Weights of a small transformer language model.
Size: 8 layers, 12 heads of 64, MLP 3072 tanh GELU, vocabulary 8192, 63.3M parameters.
Training: a variant of Adam for these matrices, 795M tokens, 6067 steps.
MLP neurons of a small language model. Each row is named by its layer, matrix (up: input weights) and neuron, and shows model dimensions 480-543. Each number is 128 + 24 x the weight over its row's rms, rounded and kept within 0 to 255.
After each neuron's rows, "fires on" lists the tokens most often at its 100 highest values on Wikipedia text that the model never trained on.

L4.up2441 [104 135 169 108 114 169 129 102 132 124 126 124 135 132 133 113 107 120 140 114 121 127 116 111 134  81 125 121 142 122 156 169 146 155 152 152 157 141 128 161 122 143 103 101 158 121 100 132 118 150 112 112 122 159 113 165 101 131 113 136 124 148  55  96]
fires on: " were", " are", ":", " was", " received"

L4.up1811 [144 156 123 134 150 125 107 105 169 134 107 144  96 124 126 147  70 106 120 112  94 123  77 112 130 163 182 126 161 147 121 100 142 106 127 124 125 124 128 119 108 158 111 124 151 122 127 137 132 139 133 136 104 152 117 155 132 124 120 103 130 140 117 104]
fires on: ",", ".", "s", "rus", " that"

L4.up1804 [129 160 155 131  88 121 160 102 146 134 133 136 133 147 156 136 120 105 164 118 142 112 159 106 178 115 114 167 144 112 131  85 105 116 157 173 115 141 136 108 128 121 139 123 104 158 100  97 119 138 121 115 138 121  66 131 159 112 115 102 137  85 111 143]
fires on: ":", "s", " series", " Ch", "e"

L4.up210 [133 133 113 112 103 104 155 132  95 172 104 143 135 170 141 171 131 123 107 108 128 141 112 125 130 148 126 144  96 170 151  92 119 153 137 128 136  93  79 121 155  74 119 134 141 144 116 171  94 185 198  95  94 132 132 137 127 148 100  91 151 142 132 115]
fires on: " New", "d", " new", "l", "s"

L4.up2435 [106 134 144 123 104 152 127 109 121 152 118 131 112 146 141 145 164 142 173 118 134 117  87 135 108 132 149 152  87 151 117 131 130 113 127 127 112 157 157 154 167 144 123 123 108 122 111 129  91 158 112 112 140 142 145 141 152 140 130 141 125 135 129 140]
fires on: "|", " |", ";", "-"

L4.up1150 [130 127 163 151 144  97 183 130 133 158 162  97 138 118 144 158  94 136 118 104 121 142 123 156  99 134 125 123 105 108 128 128 151  57 126 135 131 127 132 112 116 112  99 103 160 101 110 129  84 141 139 116 119 141 117  98 131 130 126 126 116 121 126 128]
fires on: " as", " |", " 2", " 1"

L4.up504 [ 87 149 159 135 104 130  93 105 104 103 127 150 108 133 142 124 134 151 122 139 118 144 136  97 121 126 153 181 126 130 115 121 132 129 140 100 150 130 137 149 139 122 122 145 150 136 147 125 180 117 120 114 128 147 119  98 138 157  47 150 144 133 112  99]
fires on: "\n", ".", ","

L4.up1171 [126 113 107 134 165 107 172  81 121 133 135 157 149 110  86 122 117 159 104 154 153 110 123 122  95 159 121 149 120 143 135 115 152 145 139 178 104 133 118 127 153  89 125 116 149 162 105 129 133 188 143 107 128 111 133 137 109 114 126 106 139 155 180 115]
fires on: "="

L4.up1213 [150 131 160 133 170 161 143 150 101 112 113 124 121 108 115 120 112 133 132 140 139 123 131 136  73 129 116 136  89 156 152 114 134 180 126 161 125 143 144 125 113 156 119 127 108 108 110 126  88 105 107 114 129 131 101  98 128 120 120 187 102 142 134 140]
fires on: "On", " on", " since", " of", " On"

L4.up441 [140 120 128 108 144 136 121 112 121 100 101 138 155 148 134 123 111 116 105  88 127 129 112 112 149 101 113 108 122 126  55 158 118 107 146 131 127 123 138 126 133 143 120 130 127 103 150 141 137 144 117 157 137 201 118 130 136 156 147 117  88  95  90  87]
fires on: "=", " |", " ="

L4.up234 [133 154 137 135  95 119 170 152 147 158 176 163 112 165 125 101 109 166 206  95 106  83 139 119 107 127 106 118 180 136 116  92 121 104 113 100 157 124 118 106 154 134 122 174 136 123 115 153  98 153 109 111 120 155 144 148 158 128 154 126 168 134  69  90]
fires on: "-", ",", " Se", " K", "\n\n", "|"

L4.up30 [ 73  92 161  98 138 127  89 120 108 166 147 117 146 119 132 112 120 148 105 164 165 123 120 130 148 121 119 159 136 105 117 158 113 112 130 113 144 143 120 101 127 125  90  95 105 107 137  97 136 113 143 105 133 147 153 146 108 113 156 111 139 151 120 159]
fires on: ")", "\\", ";", ",", "zer"

L4.up1056 [113 110 123 103 126 129 100 136 138 148 149  94 101 136 147 114 148 150 122 115 116 125 111 107 125 136 156 121  87 150  60 105 103  94 151 133 143 141 147 102 116 166 137 139 110  99 150 135 144 100 113  97 147 106 143  75 139 136 115 146 137 118 111 103]
fires on: " and", "ed", " called", " that", " to"

L4.up2844 [122 140 158 104 117 157 152  82 101 120 164 148 105 147  78 120 118  93 134 124 141  94 170 150 133 126 109 110 132 120 178 125 123 146 147 136  88  82 108 144 114 145 120 129 113 157 150 189 148 180 111 139 166 101 140  98 109 141 159 134 101 135 140 148]
fires on: " =", ":", " Is", " is", ",", " m"

L4.up1972 [140 116 161 122 110 133 158 112 135 100 155 120 121 157 135 162 168 150 135 126 123 108 123  94 126  89 117 148 100 137 131  98  97 161 125 127 126 135 136 137 140 127 161 141 113  98 135 132 129 147 131 113 161  99 117  99 137 125 113 146 110  99 114 118]
fires on: " to", " of", " or", ":"

L4.up1137 [ 99 146 136 105  92 113 137  80 148 102 136 169 154 189 144 126 133 170 133 136 138 123 114 120 130 121 167 105 190 112 136  90 111 157 116 100 151 150 156 123 128 154 138  96 147 104 141 138 149 124  98 126 113 125  89 112 173 125 107 132 125 117 127  97]
fires on: "'", " not", "ye", "are", " We", "-"

L4.up274 [109 144 127 137 137 129 114 105 117  77 141 159 180 122 159 133 138 203 133 152 123  90 128 106 118 137  98 132  96 145 123 143  87 114 149 124 126 123 163 124 122 146  93 123  85 125 128 142 162 142 103 118 144 102 118 152 113 110 134 120 107 150 113 133]
fires on: ",", " and", ";"

L4.up1791 [167 118 171 130 173  97 114 120  91 141 138 120 108 121  99 119 122 137 131  96 149 153 111 112 148 179 130 132  94 138 107 140 113 177 147 121 139 106 148 169 118 114  75 164 127 110 142 174 175 174 112 150 153 173  98 133 140 150 111 147  99 129 137 121]
fires on: " |", ")", " /", ":", ";"

L4.up2605 [ 91 148 147 154 152 115 155 116 157 135 163 140 108 149  96 103 124 117 124 128 157  79  99  96 117 117 121 115 141 158 127 121 106 152 149 119 158  85 154 148 149 159 100 109  75 129 165 148 142 145 114 108 113 138 131 115 178 120 153 157 141  91 106 137]
fires on: ",", " in", " 1", " to", " only", " are"

L4.up40 [155 108 180 122 147 117 109 159 129 130 170 134  94 109 124 140 132 115 158 102 150 126  68 101  71 100 117 133  91 161 119 188 131 145 145 122 109 134 143 106 122 135 108 145 104 139 137 133 132 123  98 114  91 142 137 104 113 120  88 137  76 113 118 145]
fires on: " and", ",", " on", " On", " |", "On"

L4.up1313 [124  77 172 139 123  97 125 120  77  99 115 123 118 114  93 118 118 146 125 136 127 157 104 120 136  81 141  97 127 143 149 123 133 133 142 131 186  97 146  91 167 144 140 170 133 129 140 113 119  89  93 136  96 150 117 144 113 107 169  77 140 145  89 123]
fires on: " a", " and", " an", " He", " (", " To"

L4.up1402 [162 140 127 123 147 127  85  95  79 141  94 136 134 129 100  98 141 126  97  81  95  83 113 109 122 152 125 113 136 151 144 122  94 104 134 134 137 137 165 134  94  92 101 157 119 128 125 165 125 147 120 139 143 118 145 126 167 143 109  83 101 127 132  84]
fires on: " of", " number", "|", " MS", ":"

L4.up1066 [124 157 116 131 122 130 124 127  89  96 154 126 115 141 171 137  96 160 173 135 113 135 123 130 119 127 122 167 137 161 142 111 160 172 100  89 104 129 156 113 112 172 122  83 175 106 100 142 153 144 132 170 145 153 118 164 158 120 120 138  98 189 135 141]
fires on: " and", " |", " known"

L4.up1536 [135 121 111  96 125 120 152 100 148 186 139 141 115 130 116  65 115 141 109 122 157  93 112 159 141 114  96 140 117 122 131 122 122  86 148 128 137 156 133 104 145 109 134 134 137 122 142 153  73 106  98 117 134 104 154 149 204 176 141 121 112 107  72 120]
fires on: "\n"

L4.up2710 [140  96 100 128 129 148 117 143 125 124 135 131 118 114 129 106 104 134 150 160 108 113  99 151 115  86 161 144 123 129 117 164  90 121 106 151 137 124  91 139 151 141 153 124 132  87 157 128 183 159 123 167 128 154 102 125 146 132 171 154 138 121 112 124]
fires on: " |", "{", ";", " Sch", "-", ":"

L4.up2942 [127 147 158 127 105  92 141 138 112 135 133 108 102  98 111 169 153 146 165 160 124 110 130 122 147 142 159 145 133 123 115 131 119 101 137 134 111  76 112 135 124 130  94 133 111  73 173 116 117 128 119 130 154 116 146 167  90 142  90 122  88 127 163 122]
fires on: " the", "-", " \"", "\n", "'"

L4.up2871 [110 121 197 134 140 100 125 120 160  85 204 127 109 170 107 145 130 132 148 139 144 143 106 159 122 139 153  63 110 117 163 166 110  86 142  97 131 119 114 123 164  95  50 125 114 146 145 153 131 143 150 154 169 116  80 112 106 132 127 109  77 124 135 151]
fires on: ",", " be", "."

L4.up2447 [125 103 128 152  98 153 136 143 122 111 162 149 106 119 110 151 126 175 157 122 116 114 135 154 130 135 128 125 142 108 110  92 112 128 129 103 129 152 136 116 172 156 146 142 173 122 131 132 135 150  75 105 139 102 137 128 130 119 117 137 103 131 140 124]
fires on: ",", ")", " and", ":", "T", "-"

L4.up2066 [112 133 145 112 128  67 178 110 153  95 113 140  82 120 101 128 144 157 161 163 105 174  93  93 114 100 169 158 136 146  97 127 151 144 133  72 123 146 153 133 113 156 126 137 152 135 148 146 164 122 118 124  83 152 145 145 147 121 136 109 121 135 124 112]
fires on: " an", " An"

L4.up1964 [133 120 140 127 102 127  82  99 152 133 160  99 159 149 121 134 144  94 124 131 114 135 121 115 143  95 138 121 107 168  66 167 103 116 128  85 116 176  93 148 179 108 109 109 126  76 142 109 120  79 119  99 134 137 165 118 122 102 114 114 116 125 104  88]
fires on: "|", "\n", " Ho", "ff", "\""

L4.up1114 [ 83 117 115  88  96 136 149 105 129 141 126 106 160 125 135 146 158 123 132 157 130 162 137 127 131  96 115 130 112 144 130 115 110 135 128 128 141 162 106  94 161  97 146 122 153 138 144 120 141 153 139 166 124  79 128  91 121 171 112 133  82 143 123 139]
fires on: " of", "'", "-", " |", " from"

L4.up1538 [108 152 142 139 112 120 126 130 163 127 114 101  80 161 143 103 105 101 131  92 152 118 128  93 147 109 116 113 123 152 108 161  99 131 185 133 143 141 103 110 141 141 120 145 119  98 175 137 119 147 129  93 143 120 120 140 135 158 129 154 127 120 121 139]
fires on: ".", " for", " and", " including", "-"

L4.up574 [137 125 109 136  83 156 118 111  95  96  87 139 118 128 140 129 148 140 135 127 101  83 151 128 137 107 134  99 143 146 109  92 130  97 154  94 146 163 173 145 103 147 127 141  76 179 161 165  61 119 105 127 133 108 139 154 152 137 126 155 119 113 135 115]
fires on: " |", "-", ";", " pat", " ;"

L4.up2579 [101  90 119 127 163 146 158 107 102 140 131  76 133 150 105 142 134 135 135 144 125 122  96 126 131 108 146 109 152 179 134 147 106 143 109 118 164 136 133 126 153 109 118 119 110  85 157 134 130 122 143 132 154 103 109 141 119 145  96 125  97 155 143 107]
fires on: "=", " has", "\n\n", " is", " are"

L4.up1674 [126 139 106  93 136 124 104 128 102 129 138 151 129 143 158 142 124 110 100 162 131 118 149 144 114 116 150 134 107 161 111 155 124 124 109 124  89 120 156  86 123 127 140 154 135  99 168 115 125 148 104 177 109 159 147 132 121 104 120 151  86 126 139 102]
fires on: "-", " in", " to"

L4.up2943 [ 79 123 128 130 121 109 144 135 162 139 145 122 127 131 137 145  85 187 170 118 101 122 121 126 132  70 135 108 129 106 101 122 115 133 194 175 174 122 162 133 169 138 102 136 100 102 109 125 146 109 119  99 120 125 111 143 146 108 165 164 116  81 157 121]
fires on: ",", " to", " and", " K", " for"

L4.up1740 [140 133  98 129 149 143 109 153 137 106 172 134  87 145 121 139  93 182 123 144 163 151 172 125 103 140 105 135 176  95  99 109 142 102 173 133 121 110 123 174 149 168  74  93 150 112 119 147 151 157  98 121 128 153 117 174 163 134 173  86 124 102 112 127]
fires on: ",", " and", " are"

L4.up2284 [147 113 149  87 165 106 154 157 104 108 197 202 137 150 105 111 210 147 105 152 119 104 119 131 138 104 101 138 129 154 105  90 108 154 148 112 100  81 137 119 106 111 101 178  85 119 146 168 107 124  75 129 158 146 127 134 125 124 113  99 159 111 111 109]
fires on: ".", "-", " ", "–", "{", " ne"

L4.up527 [145 150 158 136 128 123 112 129 154  84 128 101 137 155 134 120  92 147 114 165 158 127 170  85  93 163 173 138 116 138 121 109 145  91 122 150 153 153 136  91 139 135 165 111 156 121  96 114 175 122  88 114 113 113 124 133 146 153 148 107 141 125 109 134]
fires on: "–", " |", "-", "0", "|", "1"

L4.up3061 [158 122 128 127 121  93 131 113 149 148 110  96 139 107 117 144 139 161 160  99 149 119 149 114 126 150 107 137  84 116  57 125 125 135 171 105 157 105 105  63 110 102 159 151 154 138 111 103 102 130 102 100 166  83 143 122 121 126 136 136 138 162 115 116]
fires on: " |", "|", ":", " August", "On", " on"

L4.up572 [143 114 157 147 139  93 115 129 132 174 115 101 109 144 167  86 135 123  85 157  92 129  95 162 116 162 126 104 110 147 128 131 119 110 152 106 153 186 110 130 117 134  96  77 138 117 104 127 137 112 139 135  76 119 135 121 154 152 128 134 116 114  69 100]
fires on: "\n"

L4.up2182 [145 166 144 135 106 122 129 136 170 134 122  99 103 132 137 117 106 117 159 113 100 125  87 159 124 126 148 133 129 108 166 146 121 111 132 147 141 146  87 136 153 142 141  95 125 124 141 148 126  98 141 167 169 126 142 181 134 115 100 131  96 143 109 138]
fires on: "\n", " al", " Al", " was", " World", " the"

L4.up2770 [132 119  98 128 116 106 179 105 103 152 134 112 139 158 158 102 143 149 117 129 112  88 117  97 103 112 137 173 163 138  93 113  91 106 165 105 149 162 123 115 153 111 154  94 123 162 119 113 144 159 112 139 138  93 155 139 152  92 131 110 157 138 127 152]
fires on: " |", ":", "'", "s", " his", "|"

L4.up1318 [129 142 119 136  81 158 108 104 116 133 124 113 163 148 131  94  97 161 122 139 129 146 128 129 170 130 126 126 143 147 117 109 110 156 132 129 126 146 106  73 146 134 127 127 108 131 154 134 121 151 105 109 158 112 126 117 152  99 133 115 110 144 127 136]
fires on: "\n", "\n ", "|", "r", ":"

L4.up1414 [ 96 171 122 103 129 138 113  82 117 165 123 150 165  98  74 126 163 131 128 149 116 135 151 134 166 143 122 189  96 136 117 132 178 136 142 120 157 135 121 122 134 103 116 136 124 112 136 137 146 124 130 113 159 152  85 145 133 204 154 127 122 140 158  79]
fires on: "="

L4.up3043 [ 81 152 131 109 169 128 173 125 169 126 138 117 133 115 164 141 113 128 101 138 104 150 125 103 145 109 133 150  73 133 149 138 164 106 112 123 166 169 144  90 124 135 125 145 132 117 168 145  84 161 159 105 154 120 131 111 144 135 138 128 136 136 159 124]
fires on: "\n\n", " \"", " as", "\"", " of", " album"

L4.up1136 [123 133 149 126 161 120 125 114 113 141 167 125 135 178 123 141 123 163 156 169 128 148 157 153  84 121 146 121  97 124 148 114  85 134 167 103 137 118 156 138 112 158 133 103 109 112 187 147 154 114  98 133 122 144  60 171 137 149 133 124 156  83  53 144]
fires on: " is", " of", " |", " was", " been"

L4.up1554 [135 128 138 116 139 152 129 167 151 120 145 126 154 167 116 149 151 105 100 132 144 122 147 111 158 167 165 138  99 140 126  86 100 105 125 102 133  89  87  96 118 169 131 106 103  89 122 106 130 118  88 173 128 152 139 148 108 125 115 115 165 102 152  86]
fires on: " the", " in", " Al"

L4.up781 [ 72  99 146 157 148 115 114  85  89 144 167 118  92 169 151  98 150 130 127 149 141 145 154 108 104 131 132 134  56 124 124 114  58  94 132 114 164  89 112 159 170 175 149 157  89 120 145 142 124 122 119 110 110 131  86 115 138 135 126 135 140 137 121 127]
fires on: ".", " In", " in", " L", " |"

L4.up1379 [148 116 150 106  94 133 134 131 149 109 138 161 156 169 113 112 125 161 130 121 127 103 134 105 153 131  92 161 115 130 127 119 132 198 138 111 143 155 154 118 161 146 129  95 136 159 137 132 167 110  93 131 156  88 139 116 102  92  82 149 134 138  71 153]
fires on: "-", " years"

L4.up114 [ 97 116 124 101 162 100 158 115 166 102 187 188 111 119 121 127 142 113 122 139 118 127 122 171 119  87 122 141 154 116 106 173 151 120 147 136 117 117 155 147 116 129  73 113  87 188 137 138 148 113 106  63 125 156  87 131  96 173 146 106 131  92 140 141]
fires on: "\n", "ing", "raph", "sh", " shoot"

L4.up1101 [140 127 124 123 146 123 124 102 128 130 133 111 131 186 140 104 173  87 118  95 116 112 103 171 115  86 106 124 149 135 103 118 110 121 139  96 107 118 105 180 114 150  96 113 112 146 153 128 115 172 128 113 194 159 139 128 155 156 112 118  94 139 137  80]
fires on: " |", "-", " –", "|", ":", "\""

L4.up776 [129  71 163 153 113 158 135  87 149 137 112 147 133 157 137 116 140 151 141 157 154 140 140 102 143 122 137 137 103 148 135 140 111 175 112 120 162 116 119  92 114 115  93 157 103  93 125 131 154 118 158 137 151 138 167 179 107 167 134 131 125 114 151 132]
fires on: "\n", " \\", "  ", "\\"

L4.up2701 [133 125 109 121 131 129 130 117 173 122  90 143 163 108 174 185 105 138 159 111 169 125 118 175 147 118 188 135  94 161 150 109 116 163 143 111 110 140 114 103 113 116 112 116  91 136 125 141 139 165 130 157 147 120  75 122 122 113 136  92  81 158 167 128]
fires on: "  ", " and", "'", " |"

L4.up1111 [120 111 127 126 141 112 143 100 171 124 165 154  94 147 129 111 128 124 112  99 116  75 136 102 123 131 113 151 143 142 103 108 134 118 146  74 136 123 121  73 170 172 153 148 121 109 153 189 121 105 101  97 163 122 108  93 132 116 114 118 106 152  84  88]
fires on: ",", " of", " and", " the", " &", " to"

L4.up1448 [102 132 145 100  97 114 133 118 118  88 137 165  98 142 134 131 113 127 119 140 151  98 126 119  84 127 133 130 132  83 116 134 174 115 160 136 126 108 137 111 156 145 148 116 104 160 114 124 143 129 110  83 131 139  57 116 115 133 113  98 120 129 135 101]
fires on: " to", " and", ",", "–", "|", " Da"

L4.up2394 [125 125 138 112 145 130 131 102 174 158 169  95 108 110 125  90 119 140 129 124 107 130 111 128 129 163 143 151 138 134  96 187 114 115 188 107 128 193 125  75 127  95 141  86 133  93 142 132 131 136 152  92 151 170 149 170 146 166 113 145 145  98 106  93]
fires on: "\n", "|"

L4.up2152 [120 171 146 100 141 129 135  72 109 136 139 126 148  95 126 156 110 139  99 136  79 158 112  94 140 103 163 120  54 162  65 154 130 136 114 115 145 126  91 113 149 123 133 130 129 128 136 134 118 109  92 137 139  81 140  87 141  69 119 122 102 144 156  96]
fires on: ".", ",", "\n\n", " \""

L4.up2319 [ 96 138 171 143 160 151 150 112 128 114 112 102  95 120 131 136 143 151 119 133 137 166 113 141 146 107 115 124 143 105 116 168 134 114 126 155 157 125 136 150 116 116 113 121 123 123 159 158 138 101 153  70 125 120 106 150 154 142 127 105 115 127 141 118]
fires on: " the", " and", ","

L4.up1654 [149 139 137 135 148 149 150 150 127 129 139 144 148 176  92 157 142 157 136 134 123  97 131 104 133 103 122 135 154 130 101 119 116 118 138 173 142 138 142 134 111 152 146 175 100 152 111 131 118 117  95 138 146 125 134 163 167 129 148 108 127 172 138 141]
fires on: ".", ",", ":"

L4.up805 [100  91 172 129 109 141 152 175 146 105 171 123 115 115 101 110 124 180  95 125  56 124 130 114 103 100  95 100  93 131 145 124 104 135 181 122 123  75 113 162 134 137 119 138  92 130 164 173 140 145 109 176 116 143  68 156 128 148 113 112 113 106 164 113]
fires on: ",", " –", "-", " -", ";", " by"

L4.up135 [104 135 119  63 162 104 114  84 134 145 134 161 137 127 150 131 149 117 157 131  92 136 112 132 152 120 133 142 124 167  79 172 101 129 105 159 131 125 105 151 125 130 111  97 123 115 127 136 167 123 119  97 149 154 153  99 111 114 116 147 139 144  99 116]
fires on: ")", "\"", " and"

L4.up595 [131 129 100 145 100 113 122 107 174 131 152 115 136 163 148 122 134 158 100 164 155 114 108 126 111  99 146 151 118 130 126 148 136  87 164 142 136 183 163 101  87 119 119 138 110 153 151 145 142 139  92  81 155 135 134 120 140 140 129 179 136 142 105  78]
fires on: "\n", " %", "on", "=", " Album"

L4.up1006 [146 119 182  92 179  52 177 101 135 122 175 134 147 118 120 130 100 149 112 144 105 134 141 127 180 105 149 120  90 154 132 139 132 128 160 125 162  91 124 128 139 101 129 157 108  96 180 162 125 128 111 101 120 124 116 121 142 141 104 151 141 140 115 118]
fires on: " \"", " (", "\n\n", "\n"

L4.up1503 [100  96 120  93 154 133 113 138 101 137 138 129 145 126 149 165 119 106  99  98 101 111 119 109 126 135 119 123 140 145 112 147 101 128 154 144 125  68 109 105 130 123 125 128 134 117 142 161 137 133 104 163 157 126 116 146 133 137 100 144  95 146 128 154]
fires on: " |", ";"

L4.up319 [135 117 119 122 143  99 142 117 166 136 147 141 171 157 181 142 121 134 154 120 164 119 111 143 116 114 143 142 113 167 161 144 116 114 138 123 111 172 146  81 160 147 104 128  83 120 181 163 164 137 112 139  98 139 142 113 120 132 125 128 114 157 149 122]
fires on: ",", " or", " just", ".", "apt", " and"

L4.up1009 [192 111 131 142 144 137 138 112 148 107  78 132 143 164 124 133 116 109 132 167 102 146 117  99 118 157 112 127 143  94 134  88 148 119 114 170 130 160 166 137 182 168 123 126 116 121 101 122 158 130 123 139 171  86 113  94 166 118 116 120  67 138 133 129]
fires on: "|", " |", " Se", " Team"

L4.up2473 [ 92  96 154 103 105 164 115 112 153 144 169  95 140 130 132 123 133 128  96 130 150 168 109 157 151 126 118 131 131 108 138 134  85  91 126 149 138 153 123 119 140 107 128 126 119 110 126 114 108 159 113 133 160  85  89 117 160 112 151 120 125 155 149 148]
fires on: " |", " as", "ide", " series", "-", "\""

L4.up2803 [145 116 128 142 155 143 116 149  91 153 178 135 125 138 128 121 136 155 133 149 126 156 168  87 153 120 132 138 165 138  92 132 154 122 159  65 119 131 171 178  95 145 148 143 132 109 161 214 127 151  84 175 138 111  92 135 151 151 139 156 142 122 102 150]
fires on: ",", " about", " to", " well", " and", " as"

L4.up1252 [142 139 137 106 135  93 131 119 148  85 148 107  95 124 116 134 127 122  99 138 131 129 142 129 120 123 128 129 112  70 164  95  68 108 114 147 171 115 147 125 107 167 105 139 124 100 166 130 159 178 126 104 120 111 113 123 100 138 105 136 132  95 104 103]
fires on: ",", " was", " is", " Th", " he"

L4.up1243 [125 123 137  94  91 147 106 107 195 144 132 130 119 156 137 142 129 116 114  94  89 104 102 164 146 128 168 127 131 137 159 123 110 146 121 134 131 130 140 152 163 102 121 108 147 171 152 134 133 139 116 112 132 129 126 119 129 118 137 139 103 118  76 125]
fires on: ",", "s", "l", ")", " and", "al"

L4.up1839 [111 134 160 153 105  78 127 125 166 108 116 136 162 125 163 153 123 120 143 110 144 164 136 154 134 142 154 163 125 149 143 103  97 145 145 128 113 129 187 120 120  99 146 126 115 127 129 123 150 154 123 138 115 160 160 145 101 119 132 140 126  93 119 141]
fires on: " Al", " Li", " |", " and", "Al", " do"

L4.up1117 [107 117 121 115  63 103 118 143 154  98 147 118 132 135  95  97 124 143 122 179 131 129 151 162 118 123 118 174 117 104 152 105 120 162 135 113 148 151 115 109 157 117 136 172 131 130  94 139 128 136 115 113 158 170 142 108 168 139  73 134  89 100 143 125]
fires on: "=", " who", "\n", ":", ","

L4.up1325 [144 114 137 112 153 111 137 112 151 128 112 145  71 145 143 127 127 100 172 126 138 165 141 119 129 115  90 149 118 132 130 115 141 117 146 100 117 109 147 184 169 153 120 144 105 133 105 151 129 136 108 100  93 146 130 117 144 132 127 145  85 112 131 113]
fires on: "–", "|", "-", " Da", ":"

L4.up558 [112 103 117 198 150 134 121 109 122 136 104 149 115 121 125 123 116 108 108 128 118 106  96 157 146 103 133 131 160 120  92  93 137 119 136 132 126  75 126 134 172 113 139 134 134 132 143 121 152 116 171 123 171 131 146 132 118 129 133 148  89 124 121 137]
fires on: " —", " |", " \"", "-"

L4.up462 [147 126 108 112 128  85 144 146 149 157 121 166 123 162 180  88  84 136 118 144 160 107 146 116 108 131 158 149 125 157  98 168 139 104 125 101 123 125  76  70  92 141 118 108  85 134 135 159 142 113 124 108 130  97 176 105 155 139  85 127 125 118 128 146]
fires on: " |", "-", "%", "z", " M", "O"

L4.up1784 [ 79 152 141 144 132  93 136 169 144 110 141 146 173 169 132  99 150 137 157  87  75 141  99 132  95 109 114 119  63 104 120 139 135 124 142 149 111  89  85 106  84 148 133  90 109  99 148 185 162 118 109 115 107 153  62 146 108  97 155 174 148 121 151 122]
fires on: " an", ".", "\n\n", " the"

L4.up2288 [139 147 142 130 147 147 122 136 162 168 127 117 166 150 110 141 123 169 122 157 174 131 148 154 145 130 112 178 113 132 101 134  95 118  79 147 111 143 147  94 146 100 126 139 143 142 184 148  95 154 129  92 148 111 111 158 136 121 111 142  79 138 118 133]
fires on: "\n", " and", " was", " |", " then", " later"

L4.up960 [ 94 124 126 145  83 115 111 102 130 143  92 150 153 134  98 130 181 173 133 123 122 125 155 162 151 152 162 129  98 109 126 126 105 147 143 128 125 142 128  84 123 117 113 151 139 125 139 115 128 161  85 125 140 116 154 120 107 183  99 133  91 153 113 157]
fires on: ".", "s", "-", "te", "'"

L4.up1864 [ 83 156 138 107 181 145 151 135 130 111 118 144 150 144 123 135 119 148 148 148  89 137 123 151 167 127 127 103 104 114  78  95 126 104 154 119 127 130 108 122 101 136 158 118  90  89 148 128 139 133 136 155 147 107 139  97 154 115 139  85 114  90 125 114]
fires on: " under", " in", " \"", "-", " South"